From a checkpoint of a small transformer trained on Wikipedia.
Size: 12 layers, width 192, 6 heads of 32, MLP 768 tanh GELU, vocabulary 2048, 5.93M parameters.
Architecture: LayerNorm before each block, tied embeddings.
MLP neurons of a small language model. Each row is named by its layer, matrix (down: output weights) and neuron, and shows model dimensions 0-191. Each number is 500 + 40 x the weight over its row's rms, rounded and kept within 0 to 999. Numbers have three digits each.
A block is one neuron, or neurons of one layer that tend to fire together. After each block is what it responds to, as a language model described it from the Wikipedia text at the highest values.

L4.down194:554575582449480517502519493463515472454460576536486533433478480468523409531471595495523437467581540436487509449469495557470468526466485465491477534509494496523527522445423470500538500512520488437470502499534526491509458510454483482587525452475451604533447489480556486516500535519497418515479562509473497487486537535552534493470510439504518501469505465566525543466484543525526409532541506513507493457493559527484534503524604449455529516498479488535495537524525474483551494364553460523484514534492500505453477459455491497521447549453531440480528502610508448485483432453583472526
L4.down248:485491486531536503443497522561475526483535579489512533536492478461518526477464535552482468424421501498468518511451488487511463530489465508455512500501519494454491401495409495522472545491455541573452534555551526482571522514470458582576507492438490525509502554451530399510466450463509525562588547450521513456519512505538542539516579512511494471488537573466478512475504521559485500458522480514545488440521524605411473442492505503487462579568503496431530484511468528532503512425469480535445491577453506511558477488439518532468456571438414478569454435493516504464497514481476508511
L4.down278:505490550506552517506517518503462474497521495501474455469504548511548453514478504435532516575435513463574529438501507462422464494470525536513400463467490475545461538444516566457446455468462548508481493440504470474498498501465503538613497526530517471495523488526539477523520471454476528506436523445541535426521576515518513471493449526507429440485512552462525463539472503524544525521463527543549478503500489509456458521555604495457569543571497392485487531518411537519485502496416537499471463603524514459474397500506489533570480565431475473535547498478487489506482541532584512545
L4.down298:491500523492500443458502561520548526554494549528483473494503536484580579493520486473488536524505545575472471437450494486488546479495483501491498439475511475596393521529512494497531415458544488507524506437529418488482579483447524576473522483524586446583447474485483469495474470527416509477496485514520499427525506519476548539552473553533491495436486478593514566524588454525556483541500492470470456502444557496500476500572508506445547450509511538526528444529564456495507575471472476445483417536497472483506480488505514516520528445432448450577412551557495485457485508489467510510
L4.down300:482433480475514433550502497559444533488488508526536498432495494531399469611463503456538541493406471559548479487549526461486502500546508503475497556525495514542495486518489606440537524525488489457554500529458499516443505554470477451438494532530416451510464499501476480466420509507490568455535516475563459465477479491535441468459466446450485566466453515492520526479395523539520540434531501456442536514522496497551477474481524485454483496542538513562537533516469418476536576428495485509522470536558552577572561526469537553474499473456489474495516466550551537469521568556518483505
L4.down593:480524535511472566468474569459456403536448533440515513437490491539474532421516475460496485405448564426483503522477483462561490533500487458542557469500495530474505483520490578478539520545532454484505488508509580499485503510491505495539538491567490527420499454488559548549483536471531460494551560441495515507504482449470514531468463523466496485469528559566520577570510460479514505472443530458471464488481627527479566545403478492529513456468509564532466448467524518515481410559469468486516425592485476486505409468513533496460528500565522461514558476519501571545538498527465491506
L4.down688:531508503450484509564551518528505534446520497567512563542496495421540464463506483519541529492532477476563530561507505503459545464525511480527479514430459459470538483500535502499450427506466488416404506454450521481546473443471543497496475500497442530455466555533492426518550510387505462570549519490486490496544491528500536500499478543548504512472554476486522479519547474416517561457460502540500423458486542520459504539459496468460497466538447422465449591518507511512502467580520525498541484560580453481504497450467507533558486568491569558505573414472481498522440552447460517594
L4.down750:461488512574454450524542438547503505494520476544518429485523479486462532486442469494533461490522500499483514482496527489518488442520485560464481526486521559513467529515552473491579522449483501520574536506556417495540469501423524463504568504478399512617444508531499501509507479440562515449436508461548478531563542507432541492472502478495473458413434560455514412528445427466565526494471572491522499480529447496495536484466493539494489482506454571540461478548508400548504597534452494560553534517514467495452507553463523559477555522432519492484501511580480456514537525524536497460
Description: Past-tense endings like -ed attached to a verb stem in narrative prose, such as sign-ed, expand-ed, record-ed, and occasionally -ing.

L4.down185:507510543484454501424537523478512514502461500554461466435519514391474502432514566434485548525460546460497486563470470545501517526435547518527470481457465524556449543472450557506598487485535502488414534481475525477487445461477505534519543511534452481509502582518478534494559561532490429395494551407534484492529512511519569527434432452496437475511570578517469427503546532526459498508527492541564474504503532522543540442549543516464516550550499455490538483544546447495438478481535528513534557432502506486471541478449476510463493520542532501529468499507494496484403506527413535496
L4.down320:526458482578536486521482510533463511506449510551517560489444580478566517583479502449422425465509560500504525555520484551474465439553556479490479599458492553467465514542440480539543490479525489515521557500501450518562433516525493500447455538547457490470519516437477490470518558514512436493507500541502447516564549472461485587517481448528538476464521447563483452487582462487505503472475478517513519512448562511539516470569524496461477540533424433505535510544504497490513461499487426406467531496583547458516429519499486461502491477421566461524487460482518536448468511424499497413
L4.down452:508458501454446524503581590487533493500505482449537460476498489426624463472489493572415542462479556506462460482473442488532451529449499478534496446490516546550521443554550528457427532551525569462498466494445501449414481476543500484468493483502492531527504530526508488449481416543485544510502533482510456557505511514500493507481478504525495438535512480549534562523552485475527461537525511556494493515482573527513511482461586419476451468527484392447464490482529564485502582479515549490455542479474523504488475458372459431538529554483570491547509493452523507507552572495508516512
L4.down540:528551513501514454486403519506502465529541466498489488489545579506517497500480490565447481470494542465555491525480473532487507458485471546443473475544500546551501506552484513503461462481433547465513546529538491524505511477483464532475508509512524475520545492497506542442439486474499518461531448545525518527451550548498473521500438581501574430550496543486488483518544538544448535455566508568523523523593557489487441476523562422514521509453454445502544512478520486316529513478456585410508503565503532514482423461496508469560443502445516456476490494554434539516407493454465523466
L4.down545:550532493475458523515547501527552550452505482492514473428539549504547419546502528416589511510504436548523504493489470455572516394519475547509497495550466520499490497495535499465500542533504468444438479493535557490511518482452457464564447522447502408513517411461507582474504498553515428499476527571402491519480506442544490486520450542489538518483501554481535472499493481512499529412486526514525553523585532482569451536432405495492543526502519533442462585535487449523487568462493526529462501490459510488479473499563451561500531465537466494544458455488492488500404526510499488579
L4.down571:516567511479549465477531518555453519520489545472447514514511573464515464563564493431501470584468519500520423478532526549501496480545525436477518549505476478459468521471512429499590469540535544488532540459474515433553543466451514504517460484550548508532530457476485492448495519486495548551547462538462541469476529501520546469533398519540493516527440510578507479546434548518485379491413461464540529503511578479511535525510497489449557443484514486508484486459525479457538514502540521457447521530483476463506469433525549553523419530468441508541478549500372521536529546418482538470
L4.down580:538506427522446554519494515504515467494504453488515437480529435537518403520494543500438544495522537485478525514476513454506461504468428483549433414533472476527428554454463495549423510564457469454490518417472573467456474493504543521514466461494595458457544476454549538507623509495487473555508481520495448490497511488558514486493479542518530473482563526490521548477496521525542519543508510449497498463561506438559472424533544460465575430538540504495563574577529518513422489508447448529518497459433515454455520478491453453603493477518501552482500483482494474504531576535485529522
L4.down733:584482481506477551540459614459558539464624508451458471451531488504526475488444523563531527515557451442528516511498561443508427460492483479478449507467529549471538538541443529499507524513493532533574518497530549498561488553536501473472469510504484451455484436530528516501468462492553427520532479503489486498416476518533519541511452532460496516567537471533473530470467557416481501435522481451531475504481516540406487528520420433525527463482460420496468491476478573533497494436548500497559533476438543491491474525490379504547553501502529513529490456520491469550516417494512492566
Description: Month names and year tokens inside full dates or table rows, e.g. "14 July 1958", "2017" in season columns, "In February 2017".

L5.down107:554540481459431546506536523468520548471468481477540529489536578466513487486471528523574528576530505506496484522502497501529527433532513492510462526517469429475533405480472534484443480493403481562490485463475445517516493420538522468511554442528544535540521474457510515446488459488506538514459513523482456519529533543538405457488467502507470488565506526536515504475579511403539474477417504565488527513489546521538511376481487455477552472464488558471497506469491491487469500504546527472445455542527551415473504438489442536465544593517486504497515479584485460551570468513618444530
L5.down267:478555480465508447507499592522472556456541553482489453461564539463500562466480494505478640496493506476413508465498508578523461512527458450522519430475543535501510505499524496536529521472429446524512552558525530446530534502515513490529473461486518568577497503487483456506497468519511593532539462501406528515501516476516554497489471544507519461491554479481495529491514506552482574533592436515452466494487511471570490466473515535513525498492459475491476512395473505526471573418488490447483522499482548476529448554489461403441528509535447487538411484450504476494565563525482488396
L5.down521:515469508507536575520517513460537555495537438492446532493503496483572515462457488501499570489578493470482513496481526497475507533505416447537582395478517461422518486493492487565434450452450544546511501503525505520534447535456518530506430454531492532535420501563564536496587437521541576466406532495505456488499469476496529481458517501544501465476550505534493563484527508496505534509498501531543443454553468601471528465448478406545503463456558504523390544449489430523457559485497503525452543533562514519467471529482475478471523509514496552510475430572516474521428547475499505492
L5.down579:579490489550555540508484482504544495534533501534502561466564449482552494564507559492496527504523516516512451522536465539490447495513483520484523494516448516472459452497531511465449422562477501443429517516435514470459485501438585566471493477485444488557517495531471534485448472513483560536548544534467571476512512541448524483592566465523441527498556506445494480450461543478442475498491544448466454455557480466466497484528484535540504456404531468581546425576507475555465558476488480478571433583517474464540481507502470476486557558494500536393505425549478526434503459483455479494
Description: Final suffix pieces that finish a split word, such as plural -s (details, environments), adverb -ly (simply, properly) and -its, -ing, -earch.

L7.down517:561465478466473464461512545525568521424520528453464518573481484468573497471510525409454490567507465484584471487567439467490490530487482494455499551442528466515488566553478549446522430557536529452476453487509407496534511495513567556539540507494434480534488512478491476551522575519504555542504536446457443525497552520515558527499517529505497470560498464520527492421531558520520428492498473502440472470540535493513499499541483457520520523450557563505506517472538504396554480452458549472472508443503505553421485434425498391541582546486519454436499480522496475504502501468517541511
L7.down723:463484490462485572487471529469511555542538484497443486479449495497535524490533498527488519516527445527528494492430447430582546464518476515499522537561488487437450510509461533589546525450515391513520473530583530577504504468383516506517527550547477512497574499469536510547455455482536495539487454504447501441450487454603538466492543499437573429497460485541540472519528447469452548423525448512475537477572476543507482490542516525474544534424475563486552505492487489475456495450532505448498454464494491473499449580467529483519479476473503447550471496532574582440512525516512490571
Description: Final word-piece that completes a verb split into pieces, like -ing, -e, -ate, -es, after to, by or similar words, just before its object: emul-ate, visit-ing, organiz-e.

L5.down8:534477533531487530596420562526465478413463564511492559535451536528488522461545561510489556478502515507511518548508525544481528503502543487474510486421522429475467453507459531521449470507524474574466504484472462493508433533543536514532499502545482476470516517505452536590520523451512440490505456546493501452471449512537520489479454518528483502517597450458454463487508462516593536564490490461515433441473492449411504532470510467544484470477455460492478476472552469536441466516485497511481493469548457566445474439523479521563491510481544490507581453462475596564501638568471552479
L5.down255:515465636551462519520480535570491462503571538522445513483449515547444499462490521569465452481510473481478486518529553486509535505502468470507416524442581443476579516493493524436466516517516450514538546500478481486552430546519493551541480467522504507468534510512484524554460489516489531452488445521429519474464509502468562497465500472512497491456578477446526563514560472507508584551449452471540468398514476503429482541454572487556565497487450530445448502447539481512501464483482579503514466519479473505495412552470426498553509472493544461470559464526500550491528579469480535588
L5.down506:479470537438459509444520451486484491568566533470464500518458501454460569455491509525501537484480490524520520477481520494464414493595518488519460487475526516558486454455543494562434505470495547527522431563562529477542473555481434560576492534519488507458549443555476524483515490518560516503450433430484516518502569538514428518521489478474506460513499509463510486391507477500508424570506465446489463507520509493443584576412503467496472482520476514448494580569529475487524525494445572482496519551490464462533544523510559488500559602419469444491487508469498515524530518515536417567
L5.down592:552422585481486504469469476500469493470534478475543482475443512584520554458512534564478494435542492491494465567544526528474487503523509466526444505451586464484524487432485536421455476552488487556517479497520491429544467521516456497519504452491464542440555485554525483583519498527473500459496423461467510515503496511488481544478553459502554468504589494424502521466534442500473580565473467453532479423503553535373487500458513546562520440464440521449510508461523474500486533485483548508567550512465497506492429508465506489486550509527544483468582465503519584497478550499447578577
Description: Closing pipe at the end of a wiki table row, especially header and sports-stats rows like "Pts |" or "Series |"; weaker on paragraph-ending line breaks.

L4.down196:556558567470568381566473530526511526551480505547446547476439529551452531478499500502462575516508456473506499508537516500444426495464534530498494494443516526522497482492530548472502514452521496537544444502518423446472481498464545483481421468565561476425414470520515456487487460474545461430493479571529563530506478520560461510532466452522552476520515454548477550495452457448471524483464510499498509446478573505510433516462544521496470453503446513521496492452459508559489491475475535471537466537593465530408505591555573502530498531511526509423563539450504559544549506527508516444
L4.down211:463546553492538546518556605508532468472569527434479550488487526449591528447489493521458511497527509522533455535496473498518479495447491511447447509427513489484498509504488520462543464463501462549597536496513434469475541498569521425444535427534476536520461383501514451432537518510419509530410522499587490513476510553466467523494462455473489527478504487449504578535469457498535538503435454504557492379534529538447529521500549496519534483443484519480494444530518521507598515444513553509502459512549539490550488546470455533466555515430446503488472522489501492497504535538500480578
L4.down410:565491527446501526530517514527552531489490458549418557515475533539501497510557458480458547513555478560459461550575529416459468475464479486555546534440488566489575445470492494472484522528492460517488519510416478470560459390497527505434421507498545486484460506418540553444510467503519514556464447489471533488556481423555463479500491497560512505482415492559487473540473548506495524525524515541451544510480541530461498552520485565417530458520446533533492509556510500526547502427437513462497488467480510505491520493496626510551499428521432444482524505463466474550501519563543514446
L4.down482:553518535441533411565569474543528490523529501499412569495547462501510468509560492575437550514579493506479466525476534463509481524509442423507413507498502505502498477538538500456545468502544493475493488501464501528524533553547483487452428457478518474405526421513516463454476481511528520501499507463475520471459510438491508503522501518503529549410497453502560553560457490557434513551540587511515482407525478480423458526457534570458541496509464548478483424521525528524468503560445481487457515589485515422465481539479506478522504528521501417425473576501501506560570538500527534485
L4.down651:531518522522550451603571574608496509529567496472449565522506514474456471513560553433514531522460519483570557524516499588499515486496493498510376528505461463500407509508523482484437463447508492507496465513494519555512535492448522512442493563494526501501480514534472459487549481458529479471455509465478516439553526493505496492537435552520499587487527514483539562437470533481517525567453550502491501466391468505410484411497431477487578499500437553532526505506536482517463510589431509432479517481528495534468505465523496545535524476438453519488451466430488445511493499489504513523
L4.down658:567558531528555435533447536516456476491528506553463542548509515513425527506523451461475457523492511562483484470585538492437512500472519500499457481541508436582449478529616500498492472429499466521522481478500441527498556521549491497541472478490465517435433492538550522452457505489518491542462479506419554484462529509501523518558516529489444488487496518428510593539454532439545532502495496500496480395495427515490509471506473510479544487433458554453489567507426570551482537532448470393528551486529503548470407549550508521527546531497446499534515551488506502536488510550474433573
L4.down685:493473497589506495487483500544515489520482475548575480396497491518533560478479486536486442529490477520475418525525525447482516526540522474474436525426522473455549505526519471480615483482534499541543513549505534485527493504486461465492504474570430557561468487493562435558499499566432492469470549497450444528453573549436557542519492577414513477501536547475496521547439519550489515479474468489439434467514513552448478545558464518569504458498445554496498504518420477482500537531502417522607455547519548476444454594500531514485503524517455534516451553518503480488453524498491477459
L4.down722:548504557494542409611487449529480511567459532593408593470458558523448445536502489523497544428543470525510503503466536459481455538477524512491545486520520529486501468531568484450514543464474476510443491560452480507529525513455474469525423522557555493426474457510493493479479526507512464461427533472504549486462468514516508503492524486495520505491525441549504518502420509403474491457479542448584490481455539532473467546517542560488502451550415499557479477438492511585495486514515472444497467545566428499466517548503549499555506523547572460435528502497477588547526535493489522527
Description: Separators (|, ;, :, –) and digits right after a number in Wikipedia stats tables, such as sports records, election results and times: "3 |", "2:59", "32–29".

L7.down149:508425565539500502416523477541450437507456510450485528451502495528517535463509512487519490499539561502511507593509600465454467547565473460476526472537505488498529508485453475530493535520479489485494505544494486515534414523471528508491476479473541490504489467493597528488527484523458439574391593564476484455569491495586533444525453518534457572434544485415478447468549538544479487436494471454533568516492447486523505529457450497474484464488454504500531552549491461434533492622503448485502483533491535481529567476559502492530447452501574554525453438507517525481475447498523468537
L7.down424:428523494506468553563520486508486451514404556503512466469481455502540487524510489436492536449446486502509527493470494479405482389549537510518503461480500482513475589526541577364486475530484507423551482454552489463474405523456502512513546528449466533475492479488500437495579473472494565476398518499527509456494512514510476524492564484517535483515544477497479565459542548549533527496552538572490577478528584509527417518500441502464536481516504502543479510529497487501561473552440468459503493511400503504465482519494496492560530547524564539468431540531521534559514540460521456495
Description: Month names and dashes between a day or year and the following number in dates and ranges, e.g. 16 July 2023, 1917-1995, 2012-13, UTC-5, plus occasional mid-word fragments like Comm-un-ity.

L4.down4:501468539498461525501469527490491526482548592588495462438545480543503502488577496546503502499518570444516546455495497433493550564551523504512490513601525518518474541427491447479549470490541474486455457506465560519449445528573487437497521502524461504551599499561611525485484428542543509457398488470468500440453472470420466478500426466515460482475473477530450464519478535495534528526475517505461452494496475517456464549537491467468571524540468560467505485536551474526483551468524492478530519476463456539448525471504527505531513395528494400494462490514538463557434501556500500559
L4.down350:527491544499480541472411491526419456510484545453503486507493498552444498531524503510472501457457488570491495510595516521525434583472484460556521541478471567484536486445481528525505537539457511471498502594492512468531553441503486492452520504545488507519485531422453552516520563541480519506472486439470466486527511511555471545497477494531502421478479533548455523487460560532579463537508450513545497454488545527457502463561538499499480500515421458592562458488473436502543566443472511512536408458411458525478533505537561580529536415495567490518449467431507446454492544489518414504
L4.down357:501509476461484557463460469511505483481589531497533461504530520473429505494517536546492527516489542478495489529474461492469536450463503433481470540447539549534479431503472476483517417524439463460492452536545552527564536539585517474524481509457514484531490490494558500528453568585512549401454431472447442514470464488539587549537490610551536421382516497476499487526485556520514479465502473552462502518536598531462432543485458531486481485532507532503507440550470463516508546442498568457438538496422511472509525515532504490501510488454481482535506517611513517466513426504497550520
L4.down403:554515440520482506482484433492534513443518472419487463505549549512478505454443551497555526536430572506496481500508506525499503425468470503448508524473575523487408545469463538530498517560555512512474557518578494528496515454492526518478481536531482514464541504489545466445539505500589465493510478518452488489533505510484533499545390524530497497545542517509466477449507503518507463426482597514501528474555501487434452485504478554509507537495413444531485495603471522396452551535496462513555547470497537403557521479536521502540392513470494535423546546499442520539531487484476495400
L4.down507:514493584561495509568490533533475541485519559415506526456505451403515562514504511541479534504496534518501538569496462550519421517419550457458524463455488565518426496487494500518484540475492505448464467494474480475512575519465420489542605504565508472484479449497433477523508469501554522475483469551517517456518461513447504511526476477499497468479516489558562552462461498556444521550553428499491480523546532473508552474565552411536509539545484516469519400466547532518464506453462495483491480430461496521513475534550489484534514475491395497547433443515490442420548529574539457491
L4.down535:504537553532555448563386456485492473463524506514565464486501562525497522439452483515448493572485465482500514540426569524525507530486485471508570459503507499498427491464483477585433469485523517519499501481510492518438511576542508474411480531517563478459509505512531472574528523528488527489507461522546492547500533548519433469460537542478469566504517544488491517506483521456458445475462563511518568476503521451565479414474389421531555447445497519441530446475510564474437538511512584448472542474439499528488488408531533533526547453550540536559477441532495527464487494493475538507
L4.down716:458468484560504481550513418497526465439515566465453522523503442519448512545567503587515446513511477462413499516433532515494478480498460486460497560548532489533584558507479527508429461499452520437482478440480587476488572434459467454619510516468475472490508466577512496458571482455467493526481492536500448419475488517518486582550492502523490466542436554480506506576503525539494523469486500487513512534544500500483467501488452519463519527386476512561446494493512523492457529491498606508442547494515524471572549549507458437502514500551416506563471466529475497480518550477480456542
L4.down724:525515582518496529540579492528506469467533422502497433513471518485513513498450453504500537487516477528429515423443505554496524618546405552520466477494423528500501517526499519516412505478435544492484571515577536521512543580538525499572455495433561544472551460566510456529541465484486568523497463493526443482486454515474536538571497535529499430456457510443515519501517502485509473519491517514461501448537573513532475514558437442546542499534455467515540530550467461489420453520501439468445557510436495485514449436514469484531594441515438493548495488480486467485513510461445516534
Description: Final pieces that complete a word split across tokens, such as exper-ience, complet-ing, acc-ording, plus some standalone "of" after nouns.

L7.down144:523613473556501481475507489508481472524486483531467547464461518521511529541527531587426509542503491447575495469493526481491493487483492450504483511538533513503477457509587560533506512516520572544552562435539512475566512506486468427501473503537563531471515402517532496438460519499492472482472501455507500568568536378470484470583400458505510467478454487483552541501541495473546535481463484431488459428524498449502462491485483418496459472525528416402481523486513485587485526520504535548443540515469535461439492471478559563526577548468461525493506460466472532498505505556530551460
L7.down447:571483495516561452473535500470541494566521555481469569466477499460468493461470499559516472519551489484505466520565478439538502493478517455453507534522451528434490453522535464500556516509532435516495536518455513513490499568534476512538474456485475450477448451470560433491438513527517434492541533467458505552598508466583500519516513539560548561482526506547518489540440503426519461499467511519439510457529472523441408528437487556460496444574435552471500485525503502553442555444532463461516535534481495451436456526476564494445526496515494436488544595491454525593464512530537565577
Description: Line breaks and first tokens right after the closing pipe of a markdown table row, especially election-result headers such as "| Votes | % |".

L5.down109:512568472518525524489540505503549494469502598563482505539537551585523413486505530493527479466476440486504458541515451533451463502480453478554583475562541501496514498489472447471499430587552528483510517462469461486467485503470557553501507502499468510479528495511512550487476478478481448462520495517478460548557534515471548548539568465500528497434534499447544405560541487504508553536521440510507437494513458418499421488556516536467494518513533520559460560576461538517453502454462452546494465542442469546491431400460547441512420526452486460558456530549493533520400492539509470506
L5.down189:507555455489515535495464455542478466507538508580493494512497495489476464444415461498511526467599471553462449574499553541546534516490480459551492454564507435496457484471518548461480382475487475403537540408520596469497467484524508553523518434535467499531526550489470504490466480503423501514526496481469488467612554511493519430536507490523491422507567465558461534453527480510481526573465485469448479517499497481502549503501554501474533479462531462528521564479538521527524457505537449467477477570566519526515419446422506439590458487477516465517531444564509490508518507441520486502
L5.down228:474484497496475560538533476482476472537543519564532489448532512492555524528465517522556488459525516495462559456464442476524489490540512519521448576551465519521512505439439509559525461431432466468469514563494470486547447492444503469529483510536448546454463464452449474503465531441450485507555474458435501523555506557520512438545423506518450430495514517457558445578495561480539488524498529496473517513522556551460486483466461464533583492455435492571532529492477614544502545496533511473562432552522478443541418463498486488553499481448547491503559435581472557520527544416477513546
L5.down587:517480507531551477520529519536585410550472467450550461534427443451555470507456493492538581472493548523516482488539557445475481505484522461462432533551527557482488493379541431459492513458549486462471524552518578466587528494504540468479437487501530510574497482553541498537470489474467495522501470496417494448469505459504490440548444483564525491574530442492455563537490520504484583591492464561492422500597522567504504463483524472463478544480444548497497475544520471555520509508463477509483443491484485522511479478488493483516533491430533452483494501443524510435423535534483517563
Description: Past participle endings after is/was, often word-final pieces of split verbs, as in was found-ed, is recogn-ized, is used by.

L5.down455:573556532451519483505476502514479457470533497503559538519512545518482447502513470526503534448460472464567534528415507462530511460432487496448575604557431538632505466485454535489470471527429486496553505450556491518503471553478458505548439466479491493520480516477465568522560533452500400551595515504540491440465510510511547507516487448563498455459507566509459484517538486539485464447513545473510500521522484464436477529516532495547500467572485473514490523493516438525461539466478436472514428402552475521538473489474460496556550476492475455418555469503490548584451519502458521514
L5.down542:505457475562513540519503559526530504462582484554506507431601424475471484449431485418578528528520514473512485469559513477487510542442523526563504429507495552523440476491515429472498469568494502485509454513514563510494502550503526516514506428514474473495511448519455514576485482511526499447546487478432472504481463500452568574519497555457528519491565499470482435529420569490434512543478517478527413517515496487532454432459473515520517535463514540599483460599473445557409529502498490508559515546477477477514481479558450548488515478473472485441476468536546526502501493504503520381
L5.down576:473545510480454485453486462549443427470526595562483523537543564497489454514515517586461575596539519519504493467461524503515458527447417548526489444587479445525517447476522563480474516476440543491479513585576498510484549528471475529506515495524504558601503444494453486471498470437483513509549533457537424542484502455539511495509493490508510468508520486459523520488527460509574502469504507505559516507498387436526581466494431467514488550572511474474474494478448539544449463461494487475489492551491479471509453440522556429478521512517514586470456509453526462489445517549465507592
L5.down712:495574485423446495465470485486510562435558479488514502448464559508500450499471553541507518496562460471597472535514505448508489519502488413447432524561487454540504521472499479438564480486468484419497540425584555528559556475510494409483530497518509508495569534543554500500536517476465430501411511539564473476461532536509453478492426466462495531557475547540518592514472536518518548442516483518513486492566528478487494453544562501542545459552545511476401512479531565449513414491530522461441531471504494530520486530556469471521432486471463498539485484484469565521430491483479489529
Description: Month names, day numbers and final year digits inside dates after on/in, like died on 16 July, March 25, in 1998.

L7.down367:470528544430508494538538531508518515493488541418451431498558495494523503506506575483432461529422495517498504493523489464497455584460479510440459499501458530412489566411524529485568488476497440496510549605437469490534482501452564457540539525498489520497513557500462526507462510526542526567475481522465498534514534486460513450515502554487501520452516461515403539534486469469478464524537495525454500481484526504522488428469543422573489451532474554478460506535563574528483511435452566458481527420564462447489473484436569515509475488530536513499502509539540504492529461593441561607
L7.down704:437536463461526524503459444513523589485549517479470559509525382562519506496449479454502426512580443529453551486498519515524487585500511492488524511516470560441456522529493517510436539511524488451484441562486472517570490499470488479548461580456459546441456558430491463481486531431396462555488532500494450456574496468453573542556456506422484504479524468528557443486494539500546522527505553496422495485586553508496500460450533453522496513481539456500485559497560491584518516512526519500544486495516496455502466482521500449473563547440508506584513523520472438457551506482478529494
Description: The -ed ending or whole past-tense verb, mostly in biographies and histories: "Died:", served, worked, continued, enlisted, built.